config = dict(
    norm='rmsnorm',
    positions='rope',
    rope_theta=10000.0,
    qk_norm=False,
    beta1=0.95,
    lr_head=0.00658,
    decay_shape='linear',
    dataset='wikipedia_en',
)
MLP neurons of a small language model. Each row is named by its layer, matrix (down: output weights) and neuron, and shows model dimensions 0-159. Each number is 128 + 32 x the weight over its row's rms, rounded and kept within 0 to 255. Numbers have three digits each. A neuron's up and down rows have the sign that makes its largest values positive.
After each neuron's rows, "fires before" lists the tokens most often just after its 100 highest values on Wikipedia text that the model never trained on.

L9.down455:101103127114101125120130108097127098101116098147117112164210141128102115101116126137093081177118141102092118163117153064131208114110172100104119171086090109160098134155077127130118146162143078191122108110104109147155064079224117111129091113150148126148146100146181104145138081116077143109110084063135143138145120110088148109157147144112097151108105150215088122176123180114161081106042122149178097164148156183129134131092125071139186094162118124083185136087145165131158130140149158
fires before: "\n", "-"

L13.down400:158088143211180076092138067140131113148121091138117124133117089121116128134105111125083110123154111121140165158062128182152088113089180125153111134141143144120114118104091147150108169121180158163148192158134065138109138134174165126111248156118122116151145119155109067148086092107113174082215085125107120144098120108110165115079125157089193103133147189092118116121222134118107119098158177153084114184113096147109137133102068134134137149124154143126163140193105121119133137114121162
fires before: "\n", "-"

L9.down628:104054145160083161143119127158092068110155098142104183169079070118179057125145127114122115169118132132097131074158130134221111110128094118112087085115162106146122165113139103085177165102117117066125150185165118159124082100167062120189150140132165107184100158116093115072105117153159079129141091095079139070136147160150129087130161138206160091145121133080120178119096142140128098098182137085127150071152137100144114118093091138139148195150141123088117141135137117127132130084128094
fires before: " |", " —", "\"", ";", "\n"

L8.down85:156106147149123117130128148095163125115140152162076096167104078123088198127134117187157058160192129087147102142126110055058105076106182151167116161121113113090123114129166102111137132125180154150153113063173168103140175104121161166135119063106066131120083139113113089120095082113122176120206116107082167150096118147106126114104102163106059135136126098186173151133138139118162144088122176156104096158115082139159132101105056162106145087139130123154128169145129088165184177143126113
fires before: "-", "=", "\n", ":"

L9.down453:133108103204123066143184163105123113119096187154173138162143111128127149127120107131148138128175174085080170107133125105131129159137146136116187130077171104157082199178129101187128149147084130079119175149163153178113139198198086107096215085088124141111112133114147054151164119102185089103121127130098191113153133106083107172128147146161112086157150107101075155131097170155155129129114120132117191157074110090137063172089122141128134183108102143125090121142114140133147125113118109
fires before: " |", "|", "\n", ";"

L5.down623:091211144101131138193131093167155121113122093124116133129123097117162135160158129102120086130164100111077116137166088114086072174156185158122117194151115026129118187127048129168129160149129164078195122094134134133116139145136162103087151093185113140113135119183162176123134100100114144161147099148076119096130114137086178112093176165124137116108151158104133103126158131109077180072113079163183120120162120156146148102120101111134125126233118156097158083181124114150103145138132136
fires before: "s", " War", " of"

L12.down165:139108192054113167141193078113150091180150128105109164121126143155204090141126083127068136162144056143152157134139128098113145068116073088140122101098132094147114170089107145137068167150132150171156159182130102147069130070185135154137160113151114119120133145111133144160091131106108113140154117114070112157128134064112097152116217139177182130135128155120106135128198139107151083185123111168095168174150119135127105118118125072162119145149155089124069150121128099141049129113168147
fires before: "\n", "-", " The", " He", " In"

L4.down612:115144099140108130115157146136129091111141101160068106126159089150088068082109172061118100113099120170138107164134184143158135160078078125166153075124092082142099155117199144164062150134189136113147069146137126139148114096126091161128162134115154110148076133097109126086062126200077155209100080104133111125161121176122149155096097158102073116104143157164119113135157105082070136130172041131094124109089112103146156077147151145124142076159090136071138099103160128125149158160133139
fires before: " |", ")"

L12.down338:149128069147135139169150167105062121135068181130163126141117126116121130157151148131111095143055144099108177125190140107146195092066149155082117163147091127141146123149141145129104134172108192182137066207134121137117137103155115086114112161105122173074134110126174113129193086119144103176103099148105128115078161166119079098140160135111164035124066122170105141148181152105122086110136089094176112118155112165113162111127130107048075137152119126115209133114120161137133116148104101
fires before: "\n", ","

L8.down372:126086131154113157127141154105113111188123192126124129125142125144094120066135136123173133179095155119110122210088096119101098141123200153145134136178118146165149074162150091175107124116111135162137127060123184106186122076123145116137104073141137127121105134128165086107111156112087153094197152137109102114138095158168107145147114108074183151126093151130086108140106141086121167056134139093177081117108114136130171163056102178120073083136143155063042139128116176082121161174082114
fires before: "\n", " The", "-"

L12.down535:168133158159102113113113132150127127096169113130149130091026101163070143070125114146127103108099129087109129145137056156096111085099183160126114128122130103108102164141154124111176160113167101172129162187151099161104142114081180143145088136109118114117127046168138144080109101131250170135149106184107116129127109132089123132152149165073144132066125124156119100111126135131124128083130121178137116039109094068156147131125060106144167136143142091121141087109073115153161064099119155
fires before: ":", "\n", ")", " 0", " (", " |"

L5.down430:085155064109091134163133172148042142094126146148136162122098110173157127098116175121177003128128112097142133171093134140184144132143152163132111109113131097145160114091152069132105105157138143137091127154159093097115104128132134190070153148145194172122127175062155130166093136088158155139122149086162165162084139087089118138082137058051097100114160086111103148119126099082194140095095142148143093108127142141134117115147108167111180075124144133144136173170137143089094117144141093
fires before: ".", ",", " and", " in", " ("

L7.down409:153091132121146127165113083142114143103127112153102105077179146122149083068110184155175089114059179148150099115153142096121136106118130178102135150180090134101200120119146113129161136160126123159122086081078120130097143109066159121127110156173073129081086100127193179073134084109147097074091191116147150102103084212140106093165122095095138115122134105204133128116039142104152138085073156104132090087097115108096095137139086144139105075125075152101169118114148142134120153140113115
fires before: "\n", " The", " In", " She", " He"

L9.down15:109092146118151161126068135098151137175147121142073124140097064132120073144109143080103141100150099157079076173119137141211124142063060093201120110143142130141056136106100153131156127152087141155145116179150128154080135108166110101135105124121144146125161105150051129187106154135173197081128094128082153173127183129105093126083108095120223136066099151077137143148114165161139092155090113106148142165175157109122181139120096133139158081111130086104122084093104104121125144103149132
fires before: "\n", ":", " |", "===", " 19"

L5.down573:109198133114141112144134123094096146100152189088065149144160152125100114110101107154194178170124164110084166107155137155144096131124152137110125153147120135140138160140089108102144097074067143123100124109068196136061140155079137195114138105171139135114136104145144100053067164120186130090157124104082143142109131154086144172150076145158146156184128140149111132167095102148094139081141131091128098131081127125202117130115116190129075103102136164136040095068136067114113160093143100
fires before: "\n", "The", "In", "===", "-"

L8.down156:136112157145149156152204178147089056177114165081114145146142202114095114150144120084163115132116128157155117181142099102180139105162120145091140160168181165166155144172126190132112101111061121159174082085077177131185101184137143099127135141151126076195129124151160109095128143134103142136113114120063109090098138153113151136104100141091146185104125137132177093190110148155107134060102113122112139171160133172139133134131112120167148096160127160109089112123168150074068161097050144
fires before: "\n", "-", " The", " She"

L13.down289:129159110071163134062111102101158118137139147114113096094135158142150162109052152141083159134135127173137120113081181143162180150100171080097112064135171156094156081101145108151157152060164121148124122148128075123138122187149082088067145155102138160086153108168115123105122122083198119142088112142150150139124144165053156126128097061136143091143164104171117097093175108128099098094190125175144095151159104136101120075154090153110148133146169130073148145165132125060130150102197171
fires before: " |", " that", " as", "."

L9.down347:123090123148071091138143114176086129145182098106149091147133148134156128074186125139151119162111154118158218073113152064159199110159146136107126154108153135138118093144097134128162144156119152071150139184159178130111137191064117166096167098089112185174150120117152070167114130073189114061193122107079181129132170117153116168166144138174154175084139159181153131132126149113150125144169098146102125156074073116135127155169119115167107186097130116115095103150104105132103106143108096
fires before: "\n", " |"

L9.down311:143099173101134119120139122158211157150178128114174125130180093096131134162144108084101183144119124166146150122130098127131180156090139182126189140160102103128148094082122098104119105059183200133141108147199141106092166158164141113184161127093129127108163142132149130097157135149158157123140120130140099139087164154087118091134172134216097083183177161155149155111133110136155199113138139084083135086182079126114104136065099155085125134114158108104146073138176074125160195095138141
fires before: " |", ":", "."

L6.down75:103127208106128125148213076187137128097121145134147096102119069150137082128193157165129202116102068148148103118110108143108113159140149203148125197123144116096095127189153163152072146113109113109095172083102115134177152150177180102110144073137161125116140167135140123070073099172154092131130130123151120119149107128138107132134175138120061083134172129145179163161166112164079126163170142089168117114173118103071176101105138130173145131117140149162152136178176110091087145130111091
fires before: " of", " to", " for", " that", "s", " is"

L7.down170:073118117111166177110128127146120117161069108113203127121119111112125130090117166066091099192163093113122123092130123149160147166112139148142104134157123129155190126092131117120127086166133067073072155184137130152162057120135169114086159143163133164108161115140077174089127137080124152183156116093130185135117181115147120113113114058108175126063170068176137157088065110137186200097091172113092120132106081133128141160105148100129161179114172139128143128113148123114142161062118094
fires before: "\n", ".", "th"

L7.down502:109178186133166110137128110163106166164178176101100135136161154187103152091180140146175068165109152133151136149118107079106120144120168120136141140170073140141197137119138159110157132108088084056100121037078168133100138170077133137152091094125118136080197088146138155094113109116088067123103162059155147061124138163124133129145147156113102152165132144191156071163117139141158125151105121146137161109115127102171153167143128148097072072153108145134096161095154116099177190150158134
fires before: "\n", " The", " In", " He", "-", " She"

L8.down264:081082150118147215146141156122127083177142101102133178144187149150133113121082122107130132181106144126108165059129120161112160140150198170087047137083184118157189124165089127191139151169115138105154086084165167132130090087138117139134142123160142144158114132164099110141162138174176092107130135155133120112130126119137164174178123093158153115122114163147136142145107132184125178093114068092115118095121191195190119108175152190144103105144149175171146106104108123115185089070122119
fires before: "\n", "-", " The", " She", " He", " In"

L8.down120:118112155123080144117180191125107144143169084135100146153124150157111182126097139059107102162128110097149145178103109076122139153077173089096071183158181138123140132126148131186115101092104118109109112084113150155144102111131146138067118163157161190090077148144178089099198140121159221103145156095104138124139086112177133133174063161143119119136081158107127081114065112151088154092102099145129117129154079133150144110148116089160110138089133111152034099130120085149099079088158108
fires before: "\n", "-", " In", " The", " He"

L12.down38:123096122095136078178100098114129119092119102132125100127136135182153114122192166159149162131093144114097150137141132089165139141110136115108156151165135184108118089240193138153181112084106112102140087070107118101106133060087138108128108095113078129103135138122098106123074157133165129143126183159106141124193087147040139080114087130115085129125111137163123093086140104130103142121133096114106145065118153137145111141094099129124168139137162157100115100104148165109232166040143207
fires before: "\n", "==", ":", " =="

L9.down526:131120079202099104104132084130114140165118171122177069126178089159139118130146152146149115138113140078113181111153100147104171094119158141126104158090172118140157149112089124157108114128152094173175160160184126162130149148173113205089203120102116171083146164186149099110108110150137111132167113091111131103124111154086098081231091131137092095132170170169159172148115157165118171145165139130090175149047165110166121124090075138114080136127085099116157110126101145159101186142131092
fires before: "|", "\n", " |"

L8.down595:140158130161101139104157119141155094139117175128089068144154173144131131105092110165096115132075140111098077162115097116176114155114165108116185147107087164130140145116126149157079146129131134097132065070120092106101116086171115102123149131155146024118130110087138110153135131094107126096061133120134173078104159169120136139171148126115105163151105167143117154130111134132144130111138060125023144131142141191119117102133088197147094160067071176167145074106044046129116113118166138
fires before: "\n"

L9.down469:117138071217084084137162154140078104109104158152180151150128142131120171130173109155113086096076153115111180093144110138189138140153173132156153056110121110153147175176176116166122103105052081134126158112122113152117125172196100147124138119091087152114111146171203094135125109082143154076147117127120170150141115152093072161155157164110115094125103165186103136131105158107123157093132102094102167158099116095156120192096099174133157115100107133136045155136125121112164140154102050
fires before: " |", " Republican"

L7.down596:133109133143160118141113146098126156103102181205116073127175146128132164080124125088123094082133208141093127175134130118087128125113137151180135124147124128095181114112160147113122084084074128092143111001093154125119104151089092097142093123155128122124121122135121112071159173091176140093125200096121097077121097190091119164109105142097101138155123174183140078108085116128160124129133091090133129089071110118182145155155089140153097152102109144120073069130139095074176159182106150
fires before: "\n", "-", " In", " He", " The"

L12.down123:157087090107154125080129087164115130110117087161107107083177108151162100105168152095145142122126077149146108126124137112128148075156109148107191157165128131038130117135139139152158186081044153121110152120131143137119153122068166108165136129106114162125135094112115091084163086140131094057144142065103171098129196169097149129068113154137166123112136186165059178139105115138068124100117132132121132121126103082147195099083109107090176199136098156104086094154148096096158132160161180
fires before: "\n", " |", ";", "==", " to"

L4.down38:078121130104115125140138157083124166108145067079119098062128143103129148082073130100113097161164102092143050129112159121113076114112160178201121138128137110107154130143107168117092110127113138141141158145169139130137111150112145082105113143108162128146096145084097152176119088146102048116149067092145143146116085085147124093179176132149136114118102162121135137152146105136045136159147155157148128133139104108121123075065101107085175208133123086077154116141068063048151062168102089
fires before: "\n", "|", "-", " "

L13.down532:053097182153166201177137128119070188121137125137095124115112095139126082153137116121136127174054155146112125158117127105084146158120090108130149129132160127145077186107146100077148125147150121145180107157110154143071176126186125149135192134098217126135144134120124132178122115148128138155200147131147129161098100064147090133139140080138142084146179149107103154116168066150213105189167123126177133159120112129091113129134179076126152133152115063147189145090133147068105132115127142
fires before: "\n", "-", " The", " He", " She"

L9.down544:162158105056161109123096131164122144159126160115120126120205199035076142122113146106123100158131175128171099136122144110116118168113168120144128115155090148104198101116208160122115086094081117115127063049111137111062139123063119100152116120172124133166173098091086150079096138110121151113159152079150123102122142195149175119110106108071085138121093164151120104114109123097155145069086139083167083108174092155112180104187153141114124128132130155136070142136177113135135115135129150
fires before: "\n", "-", " The", " She"

L12.down514:156143151103119095087150088128145121146133096183141067159103098122145160083083131150171115090087129138118147149115152121106128132161162095121081137092180146137177108136088119090154156158150129145179099080104133162158164097160119087124130150118136124107148173150184125117126127135072169117155215187139116115132093090116154157126076149152064191170089153080123204123164112064142184117127154094118114145137131170083148126133134045141114131124142099095030171161157100088108118078177109
fires before: "s"

L9.down235:107123179071085126133067146172137093125102152117177079116090102145174133087113150172145097078123141142117146108150151147136129135085184102144131109155156139165111099186148089141132149111066128200127130079157140133103149159147107152073099113168136157141105154209144077147106175148091191059108129149116114128149095150196107088156098203171167136157146188185145142169121155059087128133135143080112153123147115128144113210119165133129124148090163158154093116139088098092104101161145133
fires before: "\n", "|"

L13.down90:115139189097145140153150095148136120120098135141123193121112068102139077145151051097101142062089133137158117147144146154102108097166122108122063091117142113117101184120120089100134142122124147143119092183158087126101166148186075169128225138143126140081102114153096142128057115174100094128157133082152113150167136072114114150111105115094153161165115169099107164134203109122100193143196117219070124171101150118107141137140146128103124154165071126153158154154117086083088151127145123
fires before: "\n", " The", "-", " He", " In", " She"

L13.down239:083140126116124113125158071115119117108142122136124123157087153113139116117178160189102182086118088063056188085115099151140161098155168156213162094124158103134122107174151096084147136165161112074127084111135088152090187107167164095129084100090118100150131146140104162073163152149184108178184101111165122108099118107165114118141095139134112110152132118169066157163155146069155169134130092128140071058139161126116146075133165108147078109140118081132143075139175105172128180136098100
fires before: "|", ")", " |", "|---|---|---|", "="

L9.down159:145094075115133082136131156083111112112144126145161165080211164135084178115137149123162161123138136110142083073111133129140134195166170141128165099149111104103183114136106112113143138108077128150100076062162153104098142127000133122102121132180133143157168123125164193088149110149109137106082156097157173110149128135167104161126068094151177168118137128117128118105133161130082168077101085159143105123190151177160111098092102131100100088116105113108122180130118121123158133152149143
fires before: "\n", " The", " In", " During", " He"

L4.down371:126140152118169096144099108107075094103070175160117115147099143156085117163151159119151089114163189114130100116184086151130084073133154111047126095115189054140095181174117111175153176140140116155106102175142132118180163097227118134134154120118064114135132129195136074124150082100195143119117110155149153149134110187130143125163092128136090137087132123178126115126147205198140139104104118127107156186082087071122128165157136101147122106138133098139151158129105132126112184147121112
fires before: "-", "\n", " "

L6.down139:198196067140090143132136080146158102124118134068102113166141157156118118088204117156103109148118148105089165177153103095091095171109077128129113161138161095158139133129138087107177155117187097118152151109147144150123148128198143122089218111076130101151077135121093116177126120112139149124122116116094198092142119132111129105126140138122135122083166053119103164072091128133165153147093117160147128116161100169120141135174105143179141145089166217061162129126166128204126098163162120
fires before: "\n", "eck", " 7–5", " 0–1"

L6.down24:114053128124114129102127107114115126132136119096126157110197146116142102111116106115172122138146119109126106096150136090144128121188120137107103088010139129081157141167108128071128113137127109169129131111131097168116163052106084075146128104095160143094121131139136122117131134129098070076118137129088105157158094156090098050123143085149162105082095164132182092172114161087187128115079085173174124118162142199109063129167130161109094168109121155083142150169204129176167166153101178
fires before: "\n", "---|---|---|---|"

L9.down148:101145153156127174101154092120201122078100128146098182154084125104168100124166105121077123149150154122118129108123110130130124087102098174111142100145144135099087153126068136155186103131162097147146161189156151132079151122200147111166183072075132156128156150175134044113129147160159174199141066177101168132116082068144141117079052055188108121130145148126107112121155124141095123122158091107113113145109119045147149150170166130137141163160150121082100091119123162118144153128170104
fires before: " |", "|", "yard"

L13.down465:122112130133148125136101110142144115077148091097101073171034115109133124136141111151147123134166164152139199163141127134111109170167084170210108075091116134113124125130120140151119130151213135201097165144103140118078080112066106192082084090091133161121115153105150132068133132137161097128118130187099181118143133148132183129162088173131086149137095120105174136071154123094099123150153148117111187129126149062113123074131172156103154044134130134080099102146202105135137103111113130
fires before: ".", ",", " and", ")", " (", "),"

L13.down340:113140116178137128100205144072146117119136194119160147112156128123110151168124133079115056129077121094067091178101119106146145140141187222094109108106157107133097177092078130126163098097214107139142138124122153194130065126124137090167133136143133134098149148125072153097128128150206106090129155125161107110162087094104131151091170103134139203084091148074157128087095102210071150106125112113157168107144162126161084172155078118155167149122128140130154116136114150139111132126146127
fires before: " |", ".", " (", " 4"

L8.down432:117106142138083103169151112153124146174086194107110062154168108095125148123119160160102117170095112125090150153079149086105197192119142184142107142135112134136157166106102142134129138121154113107130134088140193155120110180126155068131121115134118098082091115104169097125130159122102114110187120074124143135065135150108100098180108128094108118124100083158133076141094088065107180097127100099188124145180137107124209126110132166112098087166162110136013101186105091128111169150101089
fires before: "\n", "-", " The", " In"

L8.down522:145124106136161191122164148086125112111190080125146138086135158140117135143146190116140106149138138175175153093123136095186138105126175125152103137120134171172163198097159096077099110083141173123100107042096102130107146101110164085154169172182151138161140162111122119129127080160079144129180104118108135147183156081135191144162072125169151112154159127084111146174197141157200133183137156190138105114142167132152141090139129153135170066098150152084163172102162149109131159135082140
fires before: "\n", "|", "-", " "

L5.down386:047153081219086070155136124150171086131063125132148123106120200160157129118099108155084115173113136091118134146098103125172105151176121189114136139140126116121103106106137149141136127112146108083123113151120128149179107177169155108102228123095135120086146107158138133189178121169088141117148125102151180142094136120072132134162086062085125102148184136080081139151094079159156140181085105175101155151120133169157149151094158145168126175101131143104128077123101133125129142193173103
fires before: "\n"

L8.down116:053063099129152082123158131086137104079125092075158137057141108092150158123122188124080097124110145128166101147152155125207120136132153140112117136137181162111137162155135140165079084075111136166138130119135154120109135131094108131139137188175123136108170183105105138129133145135090072079099059112155166118153146067146136161115102140071139090131158163081144139146168139189108151126072142082088127097134127120148085170116130142193104091161113116153108208144117047070109145121095091
fires before: "\n", "-", "|"

L9.down452:105124147169072128147087133191092110118168122164129114142090114148170111146162043158122133125091190102085175110138163115094061189106116134133143110162143068161116109151124146125170153128079119147148164149162094123168129172137137149115200152094142167175097119152206093188088101115105137090154142123111187121180138134183109190158132162141123078157138129079143150158152151111131143180148087136060210144130137078129100154136091113117137158070122064135098141127148144126105116138171145
fires before: "|", "\n", " |", " 1"

L7.down310:117089203120085167145137066107101157107094082132108126059137136102122114083164155108132143220150133164105090114139167147115186178164154165146102092168065104188123121126107122093084111121136074138147076101174135127142100126107154091174152146099099111137155156202132136163099152100067114144100147109103161066105111139162170073102115121152116151096160105104101063116152146056125125125149129116127156166186153159132135111126135113087160106198128114103170055122150138090114110149166154
fires before: "\n", ":", "==", " code", " and", " by"

L13.down522:158121074195136116127079122118119142126124108141121154156169087184118113065166147156118131151104153076098166126105103073144107108145141165125072125099079091132159125121123136172146118157135155111126094131124117109125091118098120173168194163133128153116150081092167068183170134163130135137142129097191136124122102133138120126103126121114084129085203180053117103046107078051122113117122092109152098047123134106103135175102086165076088086152140158089061105093084109157157119126101086
fires before: " Township", " |", "S", ")", " County", " ("

L7.down104:126104139177163077156149133167144115052080134162121106149157130168127119169169160158141148152093119182167133082120112135138093132192182134153164111126091104145127082144138156100122093124097132083085148095115112164096132152146137168110083138160110084129180150164159143113074096127103129065113146094106141151084209154134093137170079082118111152132032175156084116181101148122141121027133102124126131121130212158119166145191139118125101104087144155136069086112093102126128129134132151
fires before: "\n", "In", "On", "The", " In"

L13.down432:132109129167148133095173145125147169108123109089090084108095155134137189183136131165107112139067107176089104101148162128129110135152159118153174088127173093057106149133112088128173137117180097153111131089121117130135115138089136111079145100089126125094083113151156120117068135169085131142143110070169135106100103074103088127089200173106060161117207105089098195107133144106112145112181082047166089123134097200120106162107113096114088106128093109119101091141170106061122088142130153
fires before: " |", ",", ".", " download"

L9.down381:129145133122183127099044131081149139163154193117140057089108131139126162122163121132147163101121190147077166129107194193151131107155123136115140142156107110148064105085142124108100125123153093080123094124155141105092168093109080148130178096112141149115094170153103159124177112145171100156065119100174096121152150122083112133206103124151097129153156097095162126106152098173128155136201153183126150170094111086143087134115110110093103028130079096138154128153131207176129139145136120
fires before: "|", "|---|---|", "|---|---|---|", "|---|", "\n"

L4.down432:151125064179127156103097131091154081056138123169139056116125126107070143118101098117129131053098131167123155154152144088154109190127143121152101134130137131155133163099170109120145136145190151089192063137053123128171116172110144141094089141165097158099088168127130097162099165139214147143047183104113127124131114079124156115085140130085082121139130139155165108129145124075138126161183147145159137103097103175108089138126154133212164151104128118149064134178170126127144153089154124
fires before: "\n", "s"

L6.down571:126117077135141107099167107161089132062129149150107160080114170084128100192162145151148136138111086163141106075115147153156134114068121148099114168111137152164074161193160169193220183142165160162159119101141129133147094134177120114143092175175060118097121130132107124162177111067146110083148120133110132150130203139150160105121154186093090180110098152144100136124143096182104142089085151118152124149148169151151171185107088160080126097128127113111119176151104073091110102170127113
fires before: "\n"

L8.down256:117100101160139120106148159157116123145091202133136151130144102144120105081038166067155086173088135161076105101148102135195081082111156115098105147114141115126176143145210109135144106118064149102188112117126166076149115127089171142107054149130134078074121145094144108147150134141123147065089112127139125113161105201125107146159119143108128131114164157099156104157156130132150171073081127126125115109050167161153131192126130173174129077120128146113035100098113177129141139122132161
fires before: "\n", "-", " The"

L9.down473:086088143108038142142073124180139158120136118091090130097115098176142116124085067095166167133132108106128176135173142141141076148070088081130157109150096158160126120081071120128166114128074138149149177196162121125083117139100117126157184112172132174139131171165090092105124093129106100124159094102124151195143163104146085122126198177134167157153148101079184129126134137118128119133101157148090149121138122059121125116126095149145167214125135134079187119063070152156108130161103111
fires before: "|", " |"

L12.down504:123138099079142159150085171179187135119142081116151098133145093126064086091145076100136152073079114137161135134136076127143063167057100109131145127088131165088142120132117153091115127160143122146182135125138158142083152094145142091166140122070185147126139120132089143162124143137064151139176098139100171115160095161129095078120120088140181168096128069158125133173166139063121155223139146090133121176155091146107109143138161083090111117159124040084142124152140163067170102139113124
fires before: "\n", "-", " |"

L8.down434:191133159132121112140203122112170146149117135141098126127177122149193144092157133155067127169182153052147170084128175128153141115119171114103181139106146115165138135149087092186143137088078133112156115133134129155144151152064119099125145115086133133095142138211095042154215119145108153127144139182105138134132087102105098135175141109120101077064134144117130162131079113158114125074136062144144167141126114127170155093114090169115140059093110129069068155124185130147142145115162113
fires before: "\n", "-", " The", " In", " She"

L9.down521:126140091146148125079067146126151132108111156161132161116211171112120172124090107172159052102112169102130092040145159128091122134114071111134094161133057195102082127090120110158117062131101140117142137152068145122155140124179108162109150099144142117114117129209063113065170154149131107111147107111117147105152106084164120132136121098159098138129100204168098130144099148163122135148172100113071168087132112110136158114146175182127172148078153163108162106146138089107108168103110068
fires before: " |", ";", " 4"

L12.down304:152094085150136132084108147108112147119142206127112151112057080107156092121149081104100155096116158109140161122116134143097063129146158098082128135154122170106151112122103111157121145101096145162121097183134141187116146112161141136166154133131226182117133124163106151199144171136152135196053124151106091137139118126088156119112074178121092133145141148125104137053159104133075115150106120090140166050088159098071090168083105155111111116121102072088048147136132159082116129145181132
fires before: " |", " Party", " hold", " Democrats", "S"

L8.down625:106158094129093151076127142147091109122118112111129075117126147060164132129170117112183088156137161158105117057113090139101180127142126198147145084144108117120065122142154118132115142191179078091120153152079072098192108085210106142104086101122166152117130127156167090128094140076100115169131105097126109157116165159146137133141198136170088141118117090146125127097152159122140159139183115115101168082119131156125072120155115175126120167066090112118126068180137093150089145158197062
fires before: " -", " ", " |"

L2.down335:119118141147134115162125084107142157166151131199172185075078148106113192087136129136111156144176107145166089159117178194133106160174159146137103129065141117148168113135153120196085142151134100091161138165196192183142128104161122067083127183080148182123158112088090199130170130096116061080149155115081160113126139152149138107152123105137106177149161119126139122117104088127120157162136140127170164109108050174172153091080142112160098117165096100120188120122118119150092132134111139
fires before: "\n", ">"

L9.down83:096127116129136096112148131089136156154118156138159126142117174146154149139144178138154119086094153125105159055101100149145097158134151158148143135175177105149160153167126125133141128098083161031083140078115090143153131161075097136134030145111140180084179133143110144046108116163128087099094097141139157089158247098191119136149121096143148094106113187143064130132157126119121124109109089130157120116117166118152117133147133141122039117079131091138070159127124073080124118133090100
fires before: "\n", " In", " The", " He", " They"

L9.down592:115110101130109095134095124113120154112124091111190112131096131093090146091136132102108130133126118185108122101091145155118152177132100133066070110121171171058094104071139110113066153162198134116120132137123163157127094085133151088132100146115212181102133141129174085141117153094160138121148196142096117149155150107193159157159113155139124155165125186044153150141163150070143144140124186158113190145120117125137140148163165110063088176136097094097105148161173139127090072124199076
fires before: "s", ",", " of"

L4.down52:078083090121145124146140174108178178100124125116138093152130154109119089123133099114125078137113130157151131178163108116110102161155174130144153114119181110151103096139155137111122133122116194125117141177163129146039100125095164128163175146082063158111140121215171129136097129134169162148157103131109167135086124092107106131149171103075199091183148152087099049100208146169127135157160152160083169140211178114164160160141095096130114151096152109129092092139150108112128155139128054
fires before: " |", " Re", "\n", ":", " from"

L9.down541:080124143160127127099137136106129152194107091101123198098164157179104119125144109079185107143145140112135117101093161119123126121169131167138102177142109130091139154140205078151128140135130098083163151107131128107105048105178158134136130150151215151086155167188114161116101134131157163107160197165133138119178118135089160084103149087110120136153199050130093153112088173106216190125077170116142105111167137150179119137154158156152099124132085158183154114135128107094121180115131126
fires before: ",", ".", " and", " to", " in"